{"n_layer": 12, "d_model": 192, "n_head": 6, "n_kv_head": 6, "head_dim": 32, "d_mlp": 384, "vocab_size": 2048, "activation": "swiglu", "norm": "rmsnorm", "norm_place": "pre", "norm_eps": 1e-05, "positions": "rope", "rope_base": 10000.0, "rope_fraction": 1.0, "qk_norm": false, "attn_scale": 0.177, "bias": "none", "tie_embeddings": false, "parallel_block": false, "init": "normal", "init_std_qkv": 0.0267, "init_std_o": 0.0, "init_std_up": 0.0267, "init_std_down": 0.0, "optimizer": "adam_atan2", "lr": 0.00166, "lr_mult_qkv": 0.7, "lr_mult_o": 0.913, "beta1": 0.95, "beta2": 0.99, "lr_head": 0.00766, "grad_clip": 2.0, "warmup_steps": 295, "schedule": "wsd", "decay_fraction": 0.916, "decay_shape": "sqrt", "final_lr_fraction": 0.05, "batch_tokens": 32768, "seq_len": 768, "doc_mask": true, "train_tokens": 147900000, "steps": 4514, "dataset": "wikipedia_en"}
MLP neurons of a small language model. Each row is named by its layer, matrix (gate and up: input weights) and neuron, and shows model dimensions 32-127. Each number is 128 + 24 x the weight over its row's rms, rounded and kept within 0 to 255. Numbers have three digits each. A neuron's up and down rows have the sign that makes its largest values positive.
After each neuron's rows, "fires after" lists the tokens most often just before its 100 highest values on Wikipedia text that the model never trained on.

L8.gate13:120155100099141125138097175097113084150134109148067133162122150155098116129107134130151133179151102176134095116134111172106157074129114121155114095132163105106097119109119102155115125110119091124150114130105150126163156181123132115146104113109139098155116173154138120101091149175106113118
L8.up13:124107096124121060142096153116141098138120136117113130115107068162119122146138103165099117174119132124144112090145105140116121079133112088120084140139129164125050137111097106130088139072111131106177147154084094168133150183112135119146149155149093118116093140145093116154102144134144173134
fires after: " c", " C", "-c", "C", " h"

L6.gate363:100128125141114158081102096138135117141103119114127128120161154142169106175143131128129085142136115139148140134085147128097124128097086171175121115123104143145187102098143133144101109090148097117122135119121074144156096081142137143122131160135138116154122098157142124096124104123144144127
L6.up363:135115117163145095134168083172128113110077130112136123109157131071170123157123137115121102104141110139149116127134119103152136103097122129135102124149120162163158149137146103136136145147165148111132101156137127132133149127130133156128158130112139155185101111207123125119185115135155102123
fires after: " ", "\n", "9", "0", "===\n\n", " N"

L7.gate310:124121159110097119180087162086118118117102163157133107129131150137096112122119102131150144139172106139147168130094129115126144140090061109124142079124131161104104104169129114120097182109159114109110109099140143124187122120147121123124125151146124092147116132143165144092107147166128126137
L7.up310:133150159118111144103113163100075105109096149130141094116125120126108128109121127133112105124166135171128142137111184157125142136113128127152127107095121170157115106118157169119139121153121148140109176122118132138149098132140143098133117122161076124161140107123142170126133165145155101100
fires after: " c", " C", " t", " T", " H"

L7.gate299:158135203099105120111116125094063129144095115132125133138104121124103081136111172123145123118150120131162161167100154171145144136115082139150159085122131138116143141100105150113094128064139158109128096107114128127126115094100129134101129182120115123119119110176078160110110164105107121142
L7.up299:157147139133098092109091150116087110111073109123108145088120102096102095138148071119136113148149122115092103153111129154120121146138110091101146148121117180101150118108155118178115136120120112088124131128125128116106137142161104140115155133120108135118119143172119129119138144070100151149
fires after: " L", " ", " N", " S", " C", "N"

L2.gate167:145108135187122114141122111154127130140168110126114134147121123141122173109123140154174102135151108149116148142148140142150159121115118164138139112137135125113210158145121104143138098080127133064163150161161138136140124162138106140120112148125113158110148098066123135119174106149128130126
L2.up167:160102121188124124163096121161093122174122123135110145124143103107125172144145141132127081126152099099108127128148197148177136095079084174147130113121157110145171130150089131162127106101124145063131142157130105130136144148124112123112131162107108159141136106118104136114127082151104144124
fires after: "0", "5", "4"

L8.gate311:141114117133138164131119118136129096156112101138149108118089151148109139141158160122123094131133118105141150120103123146126096127084136097117121123125106130094109101133126148164171140112122108131110138116151137135128107158141150135156141133136118177083088116117156141116126139136131109155
L8.up311:116125147167160136145128136097127159095089107136175115123143149064119128146087135169119096118095080121126116132112168142118075132085147094110121120104102138152103114104089184105141158178097110092101175117126102085137130134149169131137142108128132127102107121167164152131164144132113123108
fires after: "2", " o", " I", " Phil", " U"

L6.gate4:157153095155140182144156141152122119152201118127111137104080168150118116093146127102149094167114141146161126115075140141188099082125103104097109106146095122136140114123116167135162110084115112105086154116162096148118142120146134155171143096080100118122139136135175134122136097136150123130
L6.up4:099103155130115128135173112117136120146113121113111101132114168121101116129130132113123139167125138124105134092128131114121134092177092129147145111167116170101117107093135147138174136141086115102153152158157122154153134112104149148104107074119155077154104119123161109142134150104140124148
fires after: "0", "2", "5", "1", "9", "4"

L8.gate12:144087105121110144125155156105103093076091129125112151174114111151122143112116092116128128133131088144107145156137143101123125110157085108149123112113137129134152125132106119139088132106153145178122099141121134120114112112101119106124142150131074125105124127153137168119113125135117115148
L8.up12:079158137152160130103149137118138161120133143139120115138114142150153107110169181098139100158117093111109167138122153132144164177121119130153143135091131120132123137124102122127096088125175168134111112106157119089114156112112110093140086135122119124148134070130148107117101129123139113163
fires after: " P", " T", " N", " t", " |", "-"

L7.gate21:154140117167133126104123136159121083150146117133116117132139117122120102100092151106167152127150090147144133153141120113079148118112102140137135099091112159094157093131158075140140131085138133129107156124124125148115149170127143146087134170134103124163135109149144120127118141175137119158
L7.up21:168131107148129104089088123148130119177114099165115130129158114111108137140100131128142119110128082152124069127131142118099125106090113119110124137105093179127138110120178105126143103110116156096119144175124113136103161130140143145110142158127082116180125112158133122140141116184155154134
fires after: "9", "3", "0", "5", "-", "2"

L6.gate115:171131130151149135106095171161170146117197073145145142138136137171099132130110135088141087089151106105116146150161150117113086117161121134105110108090104135149192128147105119137161138103135106142121162113134115152094144126117138148105119140128139138158154124136148157133127169125113123120
L6.up115:113129108127133146138120160178129126125169101186140133115137133138101118129120117136144091097154125086121131168148188072167072093140120157084080130128131180113143118127117118157173176135129150140116142126144133143106115155116128116129142136089119124134151142151124153148110191164128143108
fires after: "5", "7", "6", "0", "4", "3"

L7.gate203:184131122088137110192137125122083102127192100117142107130161093148152160098079117173087124144142124138148181181067140133111127124127099142150129108102100128124081107137107126099110132122126146127155114141137130127144113134126178095131130131160135120159115085130140139134118121099148147151
L7.up203:128113100128103157130105145141101180117127126129096156140087138169098116126107122140125126106132102154149152098122127142121141118156104141130125116131083125087134129079114140118153137132132141150154123127142156159121079138148125125138135134122105103105132132082193102108149154067129114145
fires after: " h", " s", " H", " m", " S", "S"

L6.gate107:093137085154144079129137130147110115090121121139109138151184121155117145161118171118104113125115079134089143165129155175118100137118092144124118113100128139125092092146167136162128142141157144124113124115141131127221083136109144124130093131176081139140127153150197133152101158145125135138
L6.up107:141150123135089107120132123129095144132134163141128143119154134069110127150113135143118137090146171112178141122152161150097130140115133145117127119157127169105110125105135169085172174137154154119182104112121172176145111127157085126132136086108114158115128136127077135100152127114127118145
fires after: " s", "\n\n", " S", " C", "==", ")\n\n"

L6.gate381:121140092129091096136130177094130118122148155139088127131136109113170091157096142125161126169146064119102133128089119135121141142137159117112156127120165113108109111147132127135127148132126139120089113140132094122118114107149112121136121121179116121160171129126178123099107119108135139141
L6.up381:143121085129141129122122133148058120108106133134097173146124075123152132117170149134152131106142103170140101162114099123122109136138085116131123169113096125127121132136096092153126161103131158094139103137126157179120097142152127132119137154129126140137109114124144110120105099124092123111
fires after: " c", "C", " b", " st", " C", " v"

L6.gate114:111157131115072145093077187145099091116129099154104120102158148149113100102137136136135141123147160141175097135135120163116116131083062142164106158107083100117159115123130139092081105069112148121118128142170141141164140155118135153102131151165124119145115129142131141089104131103111132124
L6.up114:104135125161107095080106142125128116130115120177087122125129159097115121091116112111114130137113133117142093130166134131158113097108109126126087125145121144135133137140108144117122121149132188158118155161130124130133120171152127135137157110142080160144111159196130117154147156129119151149
fires after: "9", "4", "\n", " ", "2"

L2.gate200:100115138146143133128164157139145134155106112125076104104133108100114104126124122082136117162134144135098108105161139174128076107117124147128144128130109114137133135127143160094133116135100180131129149115117145124120129122083152124145115117138163152143183102100128150133157111130121151122
L2.up200:131107127160183175112144132133123127154172094108128146133112141115121125142129140124176115152153140170128081129123115132122095134105103119103169125121130134104114104136145168138138105133122129142153138076170121153140139104130116148165113179145160165166163127133142118136107145177148131160
fires after: "2"

L2.gate317:146141121101171182156121117139070145155104131090095143101100127159130099122123153132133097162147162127098110114141151128107139119084136118089113125092136130129133122103102136163093091101153165087126131123117135120113109117110166131146104145146142187117119142110145127128106104177140088134
L2.up317:166098143096134133143100144172128091149075149125115110098107100161137110099124113097117154126146081133139130094112141129081079146085134101122168130124127118126095143133105149130134111121149143093132141140130143144129107080141110099141121104123124147127085140132093121133133134094124124125
fires after: "2", " ", "0"

L8.gate38:097192077124108080148130061165092123104119106144102144132136117146122112109134107115138094168132139124104093129101150153122161155134124122141111134151100132112151160138174116095164120117089139140158116136128140111139158145128123149108141113152138182127132166113141120119108144147130146125
L8.up38:138125109128116122152115136121169100167147098135113116117143113203145096177143162072121099177106150120098131123087128122116112148113149113130101127093148109199136116128107104118123086133115102116143120134099111128101141129102108148084099112131126110152119134167146125129096107132098084113
fires after: " ra", " ro", " in", " Bro", "b", " R"

L6.gate178:148126121145183166145169129137121120166137127129149103130117096101153141134097171134140136175091124118125100105090128126135119066102149124125155110144098087171098130127125161102147083129135149110104124115163124133153134151131131130141122139114136149093175145054133138141142136164148121147
L6.up178:099117102135141126192106141134108110121136116106111139095110139128159144104086152111132165119118163116099144121106121112109113095122089127130160106151098102109127132120089152115148120104076133131139148159172155123143080133144185113140085115108125131114146118127105126116194165177126157077
fires after: "2"

L2.gate210:167124124119107133114115127135111116147155088163159106124144149159119143156092137131161115146126127143125091166115124139129133150113095177138164096120130154156129113128110149136106126117126132134119135129132120113173120102174161132117134160122118118147134112162170116147129172156110137185
L2.up210:119130130093114166089119124131131106135172108149126094114118130128121097156106090136135128126132164162162122126121121140118142135142097130144148122100124173115137110137119102112103146115158116145133157134187103115166096108185142153139172183123119138143137129157125112136122179159112151175
fires after: "1", "4", "2", "3", "0", "5"

L6.gate337:161133109124128149100151151130158159154136120135098163114153139163117141088103140117172117134119124113149147089101145109096076099130096137142123113127100158139160085130145136175130101118132117103111113105136102140127169086129145153091165128164134102170123078122143142128109112090107127118
L6.up337:158130105163157116169113153150163135148104115120114123129132141120125113124141141153144170162155107134134181100117121102109127099120120172108129112129055128111118101133141110162137109144140085120093153084148124162118160094117144139144156165124096136130089078144117102098085161137128163176
fires after: "0", " N", " f", "al", " l", "2"

L7.gate338:157146131101103165131101083123160112096133086100092146135053103162099153144124144097122141105123091128120138125101111131139107079160141125155103145136130128152152112135137146121131131125131165127141114129118158105135121133073156102114145138137099156124089106132160147100151120153143144105
L7.up338:164097164103155145165147122138116141142141100121121106115127138164071131131143159124128126125147084166148093108124146128158096131124120117132134087108120116138117138123130123144122146106168146151137110106130146101152125156153173126117119138108131094156110131151105141119105111142130116135
fires after: " T", " l", "ok", " t", " h"

L7.gate335:141158130176117131081125109161124125133106131133107128146161134121129172098093158143135153142145119160137117196097144127128129162115129132183139094120119143073103124141156122158128084190149145112140122117060132140166153121187097110129125114150103087152133151112140107147117158153143147151
L7.up335:126138113138144143147133098139124182113104129057093114133140105103122138089108108141109143153124087144146139151135128102098142147159150117140150150109091164104143146147193114123129150123137166112123168176122162127148139107174094114111145114129129093125169123107149112165133135165132174148
fires after: " s", " S", "S", "-S", " Q"

L8.gate61:147124114105128158093127149146088115114088129114138118136123122168121115123113160153155134153134111160104118157112106143114165104102112168136135066105133130120161127121181135142147091159154108124133101110136102071150128139132087133134127129147126129149113153114170132128121168188104101138
L8.up61:105102126125102119092130096137119165141101147143130151101136125126134142133173118154114094129099106096130084135116139152093151095128116143080118153152106155099134143099143153094136093166146113150129111140132087124161104102109112129127137142106095151128146086107142141137125102144128170106
fires after: " (", " v", " f", " V", " is"

L8.gate199:100150125167136113094114141127141124094156125120130110121153136147132123103078178135142145164136085135132145125086139154132138133100105148152148107120135121124092094098109116135117165160102091169116125087108153122143132147130077129157082155135067109123102123169155114133123154136109115165
L8.up199:103137153118114151153125158116145183135143128114133121126102124140118139107155146141131105150134110179142136091119158095168118132118105153156102169106123121164097121085098118100105187141117116148096152121118107150116121140122111151137146140093068166088144105128123120147084163121147136144
fires after: " R", " J", " C", " c"

L7.gate17:135167094114087150146128102121096105103151129175102094100115147151131112111160136129142119136152167074156136117128117150145117169097139142151129087064136114090082090135099132159144113141114100186108101086162108109123080100138120117138095136148094142128105149130153126130092114130148112115
L7.up17:092118125141129113083131127136123117169139121139080116150133066152110083110105164090137085133122102138093144143134084130149097109138125130147118119158119132089141124131123141123144164136181122115126126084114111130116156110107109125121109143140089109165104123132149140140133146150134076109
fires after: " C", " G", " c", "C", " b", " B"

L7.gate85:115137165073150094137106108101124117133162127148137141138127142111110133118108131135130116136120122124132174106113167156090113129111145113135109103114173122117102126165092123100119174103138090138086082095117109120185176136104120133167111103133106146140181110117126142100074146139125119163
L7.up85:144144113143085139102112131104089080114148140144100102149125137133127145125140103101128072146080118115119145089105140122083115128167123147144141149153137157181117092142139088134111131127143123146122111142119124129124133144112117126171177170143132146150107089127155124083106098163146137109
fires after: " b", " c", "ou", "amp", " l", "ill"

L6.gate242:090119126137131163170120137127155169090131110133097138086110133146125140075112115119100125152129107106117190127123172114111130117102165143129120099132150130177112104128144159136127108100102090139108134085154149089143140098086156095114156182124083126106076104094111115117069114126109147114
L6.up242:106142134101149128144110153105129168119157124151075105202128155199110151069169163101144159104123116103142149120134157097109175133104121128131132131118128076096140127100088135113147105153105129145112160108117147157122125138115123137130160149099119119083152090132136124116103082129152126139
fires after: "o", " T", " N", " P", " M", "m"